Weights of a small GPT-style language model, trained from scratch on English Wikipedia: 4 heads of 64, LayerNorm before each block.
MLP neurons of a small language model. Each row is named by its layer, matrix (up: input weights; down: output weights) and neuron, and shows model dimensions 96-223. Each number is 128 + 32 x the weight over its row's rms, rounded and kept within 0 to 255. Numbers have three digits each.
After each neuron's rows, "fires before" lists the tokens most often just after its 100 highest values on Wikipedia text that the model never trained on.

L3.up45:131162129153136099136190150146158161138132114143108106169091156136110162172101137144115125147110167146096155148143146103114144109086094132090128133095103129143147125114132109100115061106090053128150040126163027123175137083090160101134208143041117167097137177112095089088082160130153104137159174178140085136093153105149089140128115106116144132083066108130103142164142121152152078112125
L3.down45:194116152137086134088195083100168143083048089122110144182186152189127115114160088112136154151089152131138149157125176093114133106111088098117160144075100091146126218141110109109099133104140139161169101114147104076119084120140123122161197139120115155104116128139117120104125130098188132135165137125080133153089118085173154122095140101089141142117143143114084194155087156131136171081157
fires before: " |", ".", "%"

L3.up705:108103144113148077127132129081184160134102086192121065116128091137119164132111106102173155154092212166151119107130087129084138126117136056156156111172120081138175147138156162153140168157078092138215131136118108178075085173147161142086116070144141103088119145089099128144097125133154108130143111129145177091089112078106119118112118092187076080182117076126173091119172071066142115116135
L3.down705:078121158093132112167180095132112112125119149152126122144146127110108126103116118161105160167111148109121072042084129103138143119088129115065106138121110105115090146078140078102191144175078113126127117121175116142111083124097100135080154103115144105154089171099152128183153039091145074177099090093156125125132178151171184132125116073106170127096075133096085119132156107129146170151149
fires before: "\n", " ", " |"

L3.up231:100086083116157122150151217181160162116155147143095121110146120119068165100129140197056112183104145105106134147143088159119137173125105172080176114169103170088115151140147139082127166129124124133133072150117109163131167113122095129130148142100097116083092076142135156174134107173115126122156159124152105119074114140109157156127097157141158130156138091145087153198127118099122167142079
L3.down231:121111077117136155171102122142104119084134134091135123080168159129109087102146136163103133118171106177141149169106090136125079139157096166111158090203148147116128155123174101187146134135105129118148149080200139113076134081112124180121184089212098116149135056146110127212139147143077102108195134103094108112133153117102175151166133196131158135121141097203090072133153124131127135124167
fires before: "-", "m", "ington", "leg", "th", "way"

L8.up793:115168134097100163116121131099125126116143157126145144170083120157128173039082175146094142075076140173177114159077129089101101171112115087142075157156080150158147144130074201147076127120129119094079109133099179151125115142144124186160112106144101100116121172127113139123141132135161106093153112138149158159140110109128061097134110120059151116109153081195153135206166120095129116143169
L8.down793:154124095141117136075079142159138161102173184177108109132159141144122189130165124166108119124143119126073116164149109140104141119124136071116142129167117128144138098058106149090103118140161138103049106150146073159085105054146145153039108162092160071059105147129191147140143114165170182093127145128126223182094168099136077082154086116109134124124120115141140169113129098109132162152105
fires before: "\n"

L3.up239:129125154080115131055113130144133146041091110092101130112108122182101197137099128162151175096126172159110125106137125087085136082081136173083147091154155120139120026062100126127094119095091104191131103125077118129118082173125116126179103156126096109074144093097135165106133102157109194101092143133118086082165128158190160127175099119105094176165136139127132136139135067116162092157159
L3.down239:151050107120162156102114149145108149135128110153135132113021128083111131173098100156129199092075155158147081121085119109169185152097129065088126116160112211160182145139156143112133131153125088136185169167149133099072111081140111186159151125166097085183150148073146105128146167148157130094092101132174077104165047110138084143139133147114125169116113153148178120111099087132185136091147
fires before: "\n", "|", "-"

L3.up364:189106139090133120125155130110150146161130127195095140144133073139152154122120146090105187155156135108103141132115135102133124151112152115139189127119162139178140101101160122124112144156123065174163122139059171105079096152167204178163147119143136078116064165141095157167081162132154115114096072129138140167120110122076086067156098100123112130136110112126162104087178088121113141097181
L3.down364:136076129115107137207123126133102153115173125081122127105150104153108122110104110150120132078118119056114122104092194104103084162113160127160123160165148128212095127105096139143178153118093064197155135119137153083152070114058177160118128109170107097122073154116124140142140150123205141154130110167186131134127166126131169122147086062114155121126120070132102141187164114120143148165171
fires before: "\n", " 0", " 1", " 2", " ", " 3"

L3.up596:156151154074159136096159092148145129170109068133101153138119151127155166108117127145122121101129134159154095120069156124160042096110095180133114151084158162124100111123069148152151035050087136062145131086147137128130157077126135088135127142080212145153177154094114120164162140078088115130154101073142110152103098079135130104096156183139143133112080089206126153141156104115127068156143
L3.down596:119139159147119127082135155144164102132118105101152144141106139130135129049164152108124154122163143141094139113062089139100139135113122185122155102138163160102156099100129116107155112098108095100132121110084088067140200146159140126211080151114181093161128115111132103124158107064130098114147118095155112169146155082114088126145138123147147147111136062191152117081125064042143095109084
fires before: " the", " of", "icip", "y", "s", "ner"

L2.up487:123141097091125156105107143115101143125122064151119126135135151083091131088142187146119081176116062113051118153144118146120143050091130159157074141104134149054101131124179126152105108180162119148136063172143169154127197143119093169171184156053136121107123134069120197119133193161122106110111109164070117131089153088102094100120161107101127155167058139140129119198152116174148036129085
L2.down487:151180130131147143085093114128141073104116131139093135196189120159081083090157149180128081163188133140044088126151107115185084108157183125160061085076131120105175136152166136100092110161130134179122116127128172132103112106096158168193112169098090136115170149158103187060155160116145079102182120113118104089110174120134145095095175163171101095140210119092126151145144128120160142077119
fires before: " |", ")", " (1", "4", " (", "3"

L2.up289:104147176136099113071110161129135117116094060103067149158077059108087132120153109126170131183109120123075121092187095108107149043104151158078191149127171119092162081072165116110093140072112112181120113189100147143153169103142143154163130163148071095070092101154120129101181119140145178113101147169109098136102145156156111131155121095127084146191151133070151102129108112121161103153204
L2.down289:135121122116139118124167161118111080110142137133095122098118074112115144127129120143155215113107160127110114108152057084106123129061165117156167136174207146128167103093149139162160152090081067149216106126093216112048104136170114176123126128166055069096102065109126133130099113143152137077151091139183099116154134097078164166115084133142129134153171181133177146120140058089138133152111
fires before: "|", "\n", "S", "2"

L3.up301:097172147121135095208132118123124070140120072178076169192103172122095146092164176154128122166160061148043145099150127188125083112160133056112112080097136193120139120125136116134048177127159142197114128117172108096108136127096126118149184119149108140087107118124173147145106139141191052121126185108077114137114123113152065116139127128096139152152086100191118135197150135140115110116137
L3.down301:125141181174108110125111141102124100142154082160100140189101088103126164105153120078157150156150115100080084120155056144096152085143115131149130138089129191112146104116098144110090148150161099096209098166147131152140061147117174139131092134127124145115093156111113108120083144196144075172142171155091211117164128164097167101084160098092160056133050162139122135126126108089143047132141
fires before: ";", " |"

L2.up66:097112197126145119063083095189148138129101099091111048145162143076075161096153120134090080117153130127137127109218160096190043115098152122119170147082122159105140115100132119110087133129133112097117110098120121148168069137195135160114181151164149056070062112158101172188164106106122085149175065078084160132118094095147066143117137157117126174130183169142094176159126133130162095133139
L2.down66:099138157138103056155122166158164110146139138111106099167194101084108091115211117132131097127117150188153110077185105141109149180095115143102150137050137155113166119128103128166075134129051145112132082101112140131165142158120093141173123102120105093134165121125144127130152125092118115153136122181114144131108097064146145210119138167122154132118127142107082152137122156113113088171083
fires before: " |", "%", "0", "th"

L2.up585:122100155126110092102129160116145158163129105112091169073136119120105194119162117101076169079169147118205182120137101152106161115048167156137091168068108178114125124128133111150146115146112091112089098098113164157095155171139176106112111140122151152179102186149184156202121125132134131118094143065152111083200119127164125173139111141123072111072141112145104083112090155074199154142140
L2.down585:135107098141111067127106133113128131173147089115147145151125130105109145140152047074052140136166175127139154120135060149148129114103103175141134141122102143161180095086127136182157123128079094108074105159128147151112105153098185134131107157145158149121075145151137168188130114125150148129105140087160112093133165080133130151151168123151141111130104083122097062142114123105201082108083
fires before: "ess", "ording", "iv", "om", "in"

L3.up14:118144181100179094107115110160061114142161095097151172160166142152218128113137082103136158145130155085099146120087146072193094085131121144109143120117116190188181133088095128098129164101130168141112087120128155116120190126097125147099130144078109153127145106101104111079183152108112156143107151068119118174111112164114111076169157162088220128144151093192148157168088172097137172135165
L3.down14:150173144155173109124086162141096051130102095099130130110099166163182145107111171092175177083097160142095145136175147140154137166081090128165145130116181114137080076099149132116144177115182177089131144106084132126133142151100133170151116125071145105140161092100084124067202083101163104104166166075167113110120103092071062119143107121080121134141121092172153123234050103133113154155124
fires before: " of", "icip", "y", "ic", "ish"

L2.up756:102127146144134129106119109105138151164139124145122127101124188163154097075108159148174181138157113138096157116069095108156068141134138173133094097080079201131170104158112168123103115132127100100143110154115154109135146107092036099102179107173101096088112174085104148117090121093139104144098130119083177134139195091082128088161089156111179123129189157171190194143098115188143093148168
L2.down756:115126128109103138136165178134138158140111080087188135084126139154163141110098109143173132101153099128153186070032114115134137174132107176138107114105120187139161059159176110083112130097154119154080105106128079133129192136112109147100161148163119111119125138106105139141110074131183159143098132155181191116126170126155099139151149091131166156089153114110145165123133099157090073142123
fires before: "\n", " |", " is", " (", "}"

L2.up233:151136124148137069118144180169158132076158095151089165196129102154053168127137131143117066127109141117086221184124103110154107083099161168102118114125026164123119160129121104116124067110138072091112138082195152145184124160173138138073161146135110070126107173177129138124099155158111133157115199134129143148147110168137122159128133105151129175163130145118127176165082079162117142107106
L2.down233:043123119152136098077146166101134120114179086158117156143142114148077129154199177105163146162125123149144194183104062096116142137084105202144097103142097138164132136086117104121113060121080075137076184114185097165116130167186141115100064094139151113139202143103148153092139124117123141157181125145133225133129115150150134103142097089116100116168111143102114138152046111163124106147092
fires before: " as", "ri", "ious", "iet", "ried"

L3.up444:116115097098127163173134146105133110158123125174034107126162093148148136069127129051167154159219112210128133136116137086067140130132084110052130108132059110136100185107117150180139094139144147150143145130133173104150129151084102122123146129124129122123117111060141161140092135149120137149064145155124136106148200111149084066183149101106113167155113119050081181120097149157178121172152
L3.down444:116161192181084108148185131160137112147148112075120107086130133079096103111199127128118151147106161186146160169144204125134171053118111105113128123116117143168082151189074132073127157119241136133059132053164186116072168140122094141106161108118115051085150095104119152133140102144112084129164065143154143115097126130134108149148145106115106167113121107135180095174104094163095082132112
fires before: " |", " /", " Total", " of", "\n"

L2.up867:190166146168119115167117101084103077128108069217170102099138085115119098138084209089141141137093107114093101166148125163152087135097070212125121125105119171132134111158140096098113105161087114135153126145129095101133089192108150128112112168133117115137127093142124107126122127119127178124125105068139085147165144143082150101092145144137141158113146157138130149164097107157123048150097
L2.down867:153146116124165116114158158107082106109146129233134155072095099126060168160164110122164143127103099156099142140110198108205132145118081126114147058135116107064134207110105143128127134136135061123122130143124121067112083197124102141136170162172176141106146093181112120103120143127135128166183119092117071173098128092099209081096202141207135083164216142129130121158170096087127103125104
fires before: "\n", " The", " This", " However,", " A", " He"

L2.up363:134087184138154124075091123093102125141146146146134068107098151176128087104077142134077165112053194136119096180148143133113120164108127137136099088079124125131151121134164072112009116158114079147113086167123096170168122101127143141100126087103140146170134155169129175136121086171146125181135131094153175085123112173094169117159145102098154084111116116193099135159139171110139105136123
L2.down363:159118175164140174110117163146126086164151113124120087131156130122159090125142127151108143122103150173107128135089139176100145154128159121163120168145176102084205097093134104102081098169089142144099085208123122155128123044137102126101114148106122124155072116156108156097089083119153118119091179100100079095126138140088130129162160125125176099103108072110087158147168106114092147135131
fires before: "ad", "ound", "ess", "ence", "en", "in"

L9.up824:170095153121120095169143133144123150080121132125109106126136071069141091122122150138135097166131137139143167107157095120153145131148103127072050100070144234092068142042137122147117166168117148130083118143179144158174103152140137120144104124199159144110149150167103106124099131098154158128123127182114153102186086129174160126140130153139145203099108138149188068124073112166117070115167
L9.down824:195094085081116160108171068122114104117110147087126102104151109116109079162175132183066107174149162125158125142097175125141153130132118073159045146099126135106187178164157140109169068122093193126106088131147144153130072134121094173206105106090145174148085142112092103092161153112036152135115126134077080111141151136146131098156170138120133171162180162195125151087093186132197118157171
fires before: "8", "6", "0", "2", "4"

L8.up822:106067163118152128149134177108158154184123098164078095162106056138133101080140070089146146052131109131093108164097162129158149127142145062132083168116152069129152110150070095112179101142102132149095131147112143065099165139174186196120136136124105160105149090138071139124195149113174181085201092161089121150162174076082095146086123147149148130163104162125087130164144124156179095131101
L8.down822:123146168159110158111148131077083160035164179131111108141148154093070090085129174080114109130162153130168136103157151131157152096084166129056096103102088114085163169093121059176109149107121103143178101150118090196083167089139126087135096162169133158091126142119100116120059097116101126174121089155095089091097152137170165076116108115128180133128143186150118106096175100077129162123145
fires before: "ed", "s", "es", "ing"

L2.up842:132087183094131091134098119081178143153152130104062127109107135230123133129057100106083170082140119136216197139134162168148137084086076165122121147070150127109155117155172098150111123109136092174138099145120121102129079209126151113209144196145123168162142148136168109157136119162164154127200129129133161104101124134171123058138088090116094142080143101105099114170130118113163138146098
L2.down842:096087170093113085100134162061141189106175133141200146086129171129129140104131100124067103152154173146127150088174109189106154151134084132131162159139152117098163140156191153145137117141059134163107165167135081119136095125156139148185145171113114138142140139109150115082143079121145172072178097130072125090158123160163137040094151124127092157146138131110086131199126118089157129156119
fires before: "iv", "im", "ess", "ime", "in"

L2.up297:102140124114181143149132151157121159103121106149081108117118159128137149170127128125190164191090168106126165137165121134118156123200098149098163146091118154114070045107122140121123120078149135130112077133083147151129085112141138115129144167120103109055105100148110178086164199109117146100051065124132093087112142116141125097145088117134152154147074142083150119111125093131148113154149
L2.down297:124125162138171158114185155162113111064176154122104103139091147109138120126137159198132140112108160123105114136154100161163158156144209109106174112165141152128098133099120197117173127130185135103172120115092151073039112087088106127092097134105109082130109098109122082129132120170160104067110171147105131067161128118093149147156119132170190105109066138116085122142142161162178180152107
fires before: "-", "\n"

L2.up314:090129048151138108089123129138137150093160059158082126102161117121121165154142130141164118190087163129110119136134120132110155119151137151104196127134096111149112042081119126134115086090149081164170129177066146150084098108094166098164140136116113125057100129129116126102101181167122063109096115109119091063154136110182131110135116104157091123171131160139119114120125140148161117131191
L2.down314:149129170118137132073168147113156136077141126162086108101124149122199114130158159124114153109120097105111109143115096161096188173112120115112131114178163158151116149139125098117108146134138058124162087134108148136095124156085136115178122102147088131190067144076117111114166153105209081049182177141173103050134157125129117159132094121111113111145136145110141096151095121142192144137073
fires before: "-", "\n"

L2.up627:069142112134141141115156172182163158134148115085116081040135127155082145127097106158116119145122097161140100125177137157095139135122139143116099103076149125061085133126054100097181104142111146166125135197110105178179150141065077128128105150159150141131128142190064129136144103176155089133126099098120163134129143117130109098137143144128072138096111133169099120155101143122115159208133
L2.down627:075147074112122179189127134167146121078107114107119100085178187126118130137109089137088155105122145132195096210157110144097142145161116118139133115125153122121175154146129124184147089123075141152073104136142148120152194091087082125117114069129132165121090138157069107154136093135101103121134150134116126105134176103114187142173125132158105090137090133175146098132157130138131184132116
fires before: "-", "m", "leg", "bert", "th", "way"

L9.up727:174202100060084107147118185184121108145137117118113149151086059090170100104132168171062174078082084167097105168140114102083101193144165105111134119096119082155143118152137177118086141116140164211145110141162207073117114146098172128141121110155093104081087137105160139093085173177124178121161140086086143126144119142163154157158144117157152129148145144160137126119153125163165151134167
L9.down727:097180049158058149100137137104051159069094180099152137120125077178167141162152124120151162155112105104102097096115138131140099099114153107139123096121123138132141110091163121130130132154144107138126079105167052112074195136148151132082086105166109104058109171119154184129139126169128170136157107077170176076124108156119111167172071168132165127120069146126168113094175176129129111094178
fires before: "\n", " "

L5.up122:094048091117089098090121139096149100126134126193071141179125136172082141095149107111153176115165096134161106167077114145124169164113143063097138099128138154201140126058095115125118138131157106149143105138084064109127143106162141207149114133179142087093118102131181145108176140151173123096142084155199119150137090145131107155173119099085136115149111121158109057135161088149180098125131
L5.down122:123122086131131117084116141137175171082088143115112169116167137171106197113106110133153136126131133171127102130148165131157138170085159048126114149132131166176159163118109134153124100121081152141125127089115079114119090066137141159159109093137128094119175147119122170136165136126179162119090149141143166176169141108162130143114149110118087085145112124166095093136067082076120141145146
fires before: "\n", " 0", " 2", " 1"

L3.up594:132061125123183099140134119131176153078183079150105142090157145126100109104146150127122156198175139135095115136126178205103091171137118151116158148106086147173109116065108126108107056136151150161146092122144133126128108103115163061166127120163158136058066132151100143084130205138077104112094095107151060107127158127194112135160138124157127135150173172129165124089126133152147162144136
L3.down594:109133147162153098175155120146155191062139132170110149150147120092124156154135130162132164158087078150184136092123070155152146182112152119108122127163135153147116201099133117142135087143107117118126092095113119104117111112075116137165142116111105126170070098105107100091124091096202087094121194108146130123116115146088185137164053101140117142155117128128106132111095143113155158171104
fires before: "-", "\n"

L2.up189:138121081089139164109103160152103118098167050116103130166110112140093130133137157089066136163129085149118152170159138175140123177102111170144170137064130160149122094087115047154069099123110171154160119118168143182137166086172080153102189187170119106109123144140109140116133094117171081072110144191155121097138148133116087104121101168084101183115114142098166157152180094099137121163088
L2.down189:124097094146192132097121141086135100111156108133095096146074120167122095128174164044116123102099099114152110173141181140194125105073122133139073183148130099131093127156120115145100113103133158129129131116168116151163124078138136139135166175186083095183138108132138150163087134134176064115108134181106154162099109098130132111139051105095137137127104163156170076155149083118104101080128
fires before: " |", ";", ".3", "6", ".2"

L2.up335:152186135074182110122121086073093129135142107133129145134158107110141111104103154196080148071161153193073134157177104178120075106098100128164060118137125185114136095121134073193126135159128169188140142110152158086166124130125116095122093150162101155132073097142174154162124150154119129168176108112107114148095144165065157138118144131096165161096146159101101051160127086144126134110072
L2.down335:147172120119194129114092161144091086059098134129156151106131118107162114129166130175105139134091161138073131125194094145124087084136122116194119105166153138100129091086156127194157095121131177148149155068185177102123072136105091085123128155185083069150107145154183135062180133134132120171157170084123095167087162114072169112082163102099125094109130124090142067119077107109155122105140
fires before: "\n", " The", " It", " He"

L8.up604:102164150103171123099115123116130141156142115148164142100111129097098115159149139154129134138118195136099145142143107109166109143098138221179147112121095184068090157149128132186147108118145165084149108190138160061138164157062129099174129118097155133115100160132146063074088125159106059106137117145094198171136185036128181166071144196108105114097137131125089124184133144174118085127108
L8.down604:131205133110122177156153066124159123194145124112124103136134138165162188121143149179123175150088174145128192103129106137165156112117082182105081107131110106159101097144092138098135143124151153172117144102172188157132082143127093102110099132082165113130157134098067116117141183118084138132121120159023137139141136126170164130134136165097149113064113162110077141209131093131127111096103
fires before: " |"

L3.up360:121156151105124135156144148175116082059144107130065114105165084093096094122204143143100163140143132138072147138152095109111125096101119182149183146108092149173151154154154054148145155163091150138162163109123103119114139163157217070178150177140121122098043078165133160148165137146158152116128128152125104123138167152117122134153134119157160140128142122129111079106140095129173120168055
L3.down360:129121165123133189119161109140127093080121157127132151087117131123109080125161150121176152163082143156081109188129067148134153124105158118116162128088112098121170175087190086123132078150092100128133129142160133073097095077149160105157104139175105055153116146208143164119197122113129150155129121132102074110162090122131174130112084104125157125147147161115127074131100134129159100147130
fires before: "\n", " The", "pl", " It", " He", " This"

L2.up402:100146153156065144173096112133133188160088088102145150153110124156135154083118103131125090069127142138136076159166140104123131084132118133161072146099124161109144118149132163122180106101085156088195106115116106142114125167178180091094116128187115137126170118138154137150092110107089093171122124103134126098131143081162129134175152152090090138097156157074099052095131170162174106097152
L2.down402:121122135145056156135135037148096146107138112139138132130134117178124134131093121059099094096126160137154106141155089105122112118152082143078061157098130159063147114144122138159119155149104121121107111124123116131108106140171163156166123070138064196166189107164153103171111119133111127129115158103168131078102165065142156163108176131116133077101162137089116077086123115152140102128153
fires before: "ording", "eral", "ess", "om", "us", "ons"

L2.up496:153117133102156139100193093146140153162156102101122110168102166064101129129057195100072175138131098106140163141128148111156147073091184151140143136133092165112139136101152104175134128191096157108152117177152161175158133116147094097188114133159160083049111113098127144155111116069085151196132122152070148129118117060114166054131094114118131150085071113118093143167152122069174126088183
L2.down496:198092139124163155118159094162163125143118138150041186104140089116079168137155110147150098126127089124119144148084087091145172156198084136132112104126124129057141122129155126125147142060202148165152127190132127143185137102097092121151094139137189187090189109160145109150127139135106089187098167143138111113091141084098091137136107214083159155081102115156166173144108120125198122104142
fires before: " |", "4", " team", "2", "er", " G"

L8.up779:108178122108189111163180132137103095157152137134078119095103155111117146129095103108140094148073174106114179152145163069118088130150088147145087137176103187079134153173136104185142113121071139119158088128194081160148113089133128076133155068113084128142071097121102096106099115107106095156084191157113184131140121143108106130072078159092136150132159167115118187147185144123143112135157
L8.down779:155141098143170106098108121161166129152076141165112162179112138132140116088129094139140135157085163120130158080152077196123098147131124121113097133141148151191123163152129129166162113150174102104176106146188167165111147098178120106137135146105050145152193169157158143115114188054114169098098148137084104081104096138127111122119202172077175148101132059130108116120139115160116105114126
fires before: " |", ":", "%"

L3.up807:119158169108188140065151147197101105166114097137094094081144139146050122130102138104212124098123162132106122102133125136175156181138098165094145109080126174153099116137130180128138148153128173092156082190062102149141118163125147118179127168142156098031096129143098126107107113128065145098063158096061115157171142137172118111111103103128110116133160107109099159123096108121129116108145
L3.down807:124132138140130143081087128133068143104196098175113171137114153101088097163119094132130153153093116134113082139149106092162136148141147100102196049133125120086145111081136211181117104132099104094145103098163103077122072140110118146132041200164119085147196131117149085103124098160104161067109169142119124174139121130101153182130097156104120129172125141145113169135086152095153149105143
fires before: "-", "\n", "|"

L5.up582:144162168077113192088158133167113130106112114157093196113066147166097151143114132156160112134167131149109113136129106154168155123187129069163090106126158167146123119037155116122108119166083151164144133169130101109114119174124120081176135224141130137093116128138139161122153150108084168173113147054128093152146146099130109157122093114141145070145111095099121126173079104086176119180133
L5.down582:112133085122155186126153167109091154095092170166186170101110138102140157132143090142126137119129139114122156134107090062078159103136121124101143106103077178147189101155158107099088106135133042072120131106171123158162124105120095089113115149103127084089182149035167118147148203188150121132134150118154146127120106116168131154166100139121161112128063127119120126151194191112108132126075
fires before: "-", "\n", "|", "|---|---|---|---", " in", " on"

L5.up510:149100146062145152086124156126079082170132108175124093137122119116138181121122100145114144140172135134114058119128102147126148118143159104134116123101155128138120123067134099116103127136101088167198117074038063131152150125156181126153135152148156137101060157155205123150155165151168046055130107082104153138117119111152152118148095115128138089130118070107091137127204116154105119081123
L5.down510:145107024153100090137129100172160188088110157106082147154141116147146153167087172135091149116143075134128068125107137106156140108109134117127200115111147182166095179111092140112119151125107139162091099173131151132149082080119122198144126144102114065145182178175138198104173134132144119116087131089158093123102170160157172158140102111107114124149109141177112148158105098101170148161139
fires before: "\n", " 0", " B", " "

L9.up336:078068077125117134128119125214165139151153105182051098168155139158087153114122098130170072099106137100126118130203120161166131075145118177075102068125110083176176157155128149113167106134214130104118103136107171127111081108127103128123078136148196132133121122128122178050137097118074113120182184120182137154110142183119103134119112000121121086199144176161134161127149140113117135148155
L9.down336:162167120147129142064174121095107097097164120138152102110107178094177147113181136137121160170076136125083192179127104137127106174075073102112115110145100102167192133095154102156172112174139128101100123082107150108111140066084131102117128137199133131110088146105177151137123093110119135099140169138135091171066147109183057147149122206081097143203092158165114113131149096084107075101139
fires before: "\n", "-"

L3.up443:099210120108160187072164118163165179119139080078133151047108118093085137138088163190135152115177141146087108160113129139099095068169073160113118103133163107173083067083145143112121172099117136109130127155133186114126081174116146116154129162144104102082067127169120126130122173125140125139109129080139073142128153177137153093093112099129082099105136157101113080126118092138157083167140
L3.down443:132140120128170153074143149093102093068128141202136151104140105104156176143132079139136167178111146206105137183118107120137123143102141100103150078106100181116151112085156148182089100145106122117175135137105093106036127138124088133167136116126099039153142124154219111128147140145146113117114110125153060197135133098135118174155083119136105150113115158088110117153128135093164151117095
fires before: "\n", " The", "-", "|", " He"

L3.up429:104114191150189143119152149105130145184160140145148059124099192136088029119113073136111137134183124124175131158192138089124124122156140096132136125110198107146148141166133130117159131184095173136102154109107172182167129074099127119104118119098122124145139128109132121051144107189143150123147144140218101163145144053125101144112132051111152122132120102082080115115152157105147121072128
L3.down429:162120175105139127082153113137136104114105145111190099124136147145121089183145092108116182122150144116116090149160093077102141135126106117206094092167205155071123122169090121117096150132122125108120160131131153084133054099104170163030175135099138137135114140151128166133188162113136097198086102116128083150107123080106103068113163126089168165124110143118148141192111063131151140142187
fires before: "\n", "ed", "==", "s", " =="

L3.up243:202057067110097157125134159134192150189100132148084196133150133129119144079163119131125180174144134148120149165123103100158089178091103137115191110109110143086109129095087163144112126091104147139161105153153123132094177106056129077086152104127094176143133111139102209116122105127135105097071145081184101121109180159125074109128102105073090163117128127062156146115118122170145180119163
L3.down243:143105118108130126081135146141157132136109204130165130160172080142106150125101101156149188133125168108150119168132136098133065186168140092076175105117108115160125119134157176096116138128083141132138122135160124135142159083127140062109200127180161086110179106099097113146124159111162073162132103184128203094168098123152100165161129147124133082133137127070143139131120135136127123168173
fires before: "\n", " |", ":", "at", "^{"

L9.up129:142111099113141168122138160108180125123134105119042148111164176133124190116073135142134154106095170159117146125178144121125180105141120149137105073143103102168114126115143106117116093125135106127093113164102160087102090138084149044146160095109136143114117099151108164148130129167078167129103155105057092084122160045122133087070116145156130054168156135161181180108106198144109134121155
L9.down129:151132151101097118061179132083184179123127159124166162090201191165115073173124115131136107123153106147162107077112139123142121164107119026135131124127188165125117153121167156170133154150109098152149134128157141104148154077107149152163089180155116117145128120128134132164113058119095126064090176106114154138108142140119058174184122095175171105148062111125150114124146150099103120093101
fires before: "-", "|", "\n"

L5.up601:146177150124111130144104144188181131129069066117040088115148126109121105127093104040197177133076096102145120139158183106144124123158128127072135102053124151162206128121158107095127099149116087159160172130108112146127179143054192099159117188154181134111055128198079183126155163131115136089104124126129121160134143103114106107124107118159141128165159132114122131144123115109108148115141
L5.down601:171139183116122159170126136156119081097142138105106151128143146076141148130088117167148150158110147105081116088127129158142175089152152144106161097110151196171131142052154163167137185145104110145153137142114090160126094106050160101155099167082144138128131157236149122143136149115111147035067134127091117093143168129114118141077113136145155117145130199149137099177113105105110133164107
fires before: "\n", "-", "===", "|"

L2.up615:093164147162149139123186126082141156129088175116120112131093166137145145127129164145148129132145144176117186104113086097110116110090114149187091150110115173152122116121148143121131123110109140121120098197133130192143153065140040125125156113130130059097118176102075179143061112060153121090136127149105163157088190093132144108118103051132234132108179149134123136165137123135099165165127
L2.down615:069104137199158164131138151122134178135083166105200171127114143142146138128106096144110076094087120134097172117130141107132111126120150155166123117138137179116181132155147185157121113114151108152125065197193127152070216106135102128097128112145110073145146161140130159159111066122104112062144142128150111096120189056162109074100098117130129127136132158166104082109159183104089117130075
fires before: "\n", " |"

L8.up250:132133114097143142050128087170133140108160075074155134106122178139144139090173118166170125078083128164131108063139134146117128113166103137131119097157097113167181110063093140107107136106159142115069114114142124113136122122107131093193132161200076105130093160092116128083079121193133146185181135137107135189147109214175123122135123100146135121103141176145144108174194133127110104158182
L8.down250:121154084087091134136189123131070175146129116141127155094139094122109128145124130178165179121124172103076111167111102098112100132178069080104145118100144172157171104175112163140130115066105092147096085136121198122119154097095157165110067090171104071156149162116163167114062131139136117102116157103106114141156100055127125176155118132136126165166125152095177128071145181090140086109123
fires before: "\n", "-", "ic", "ite"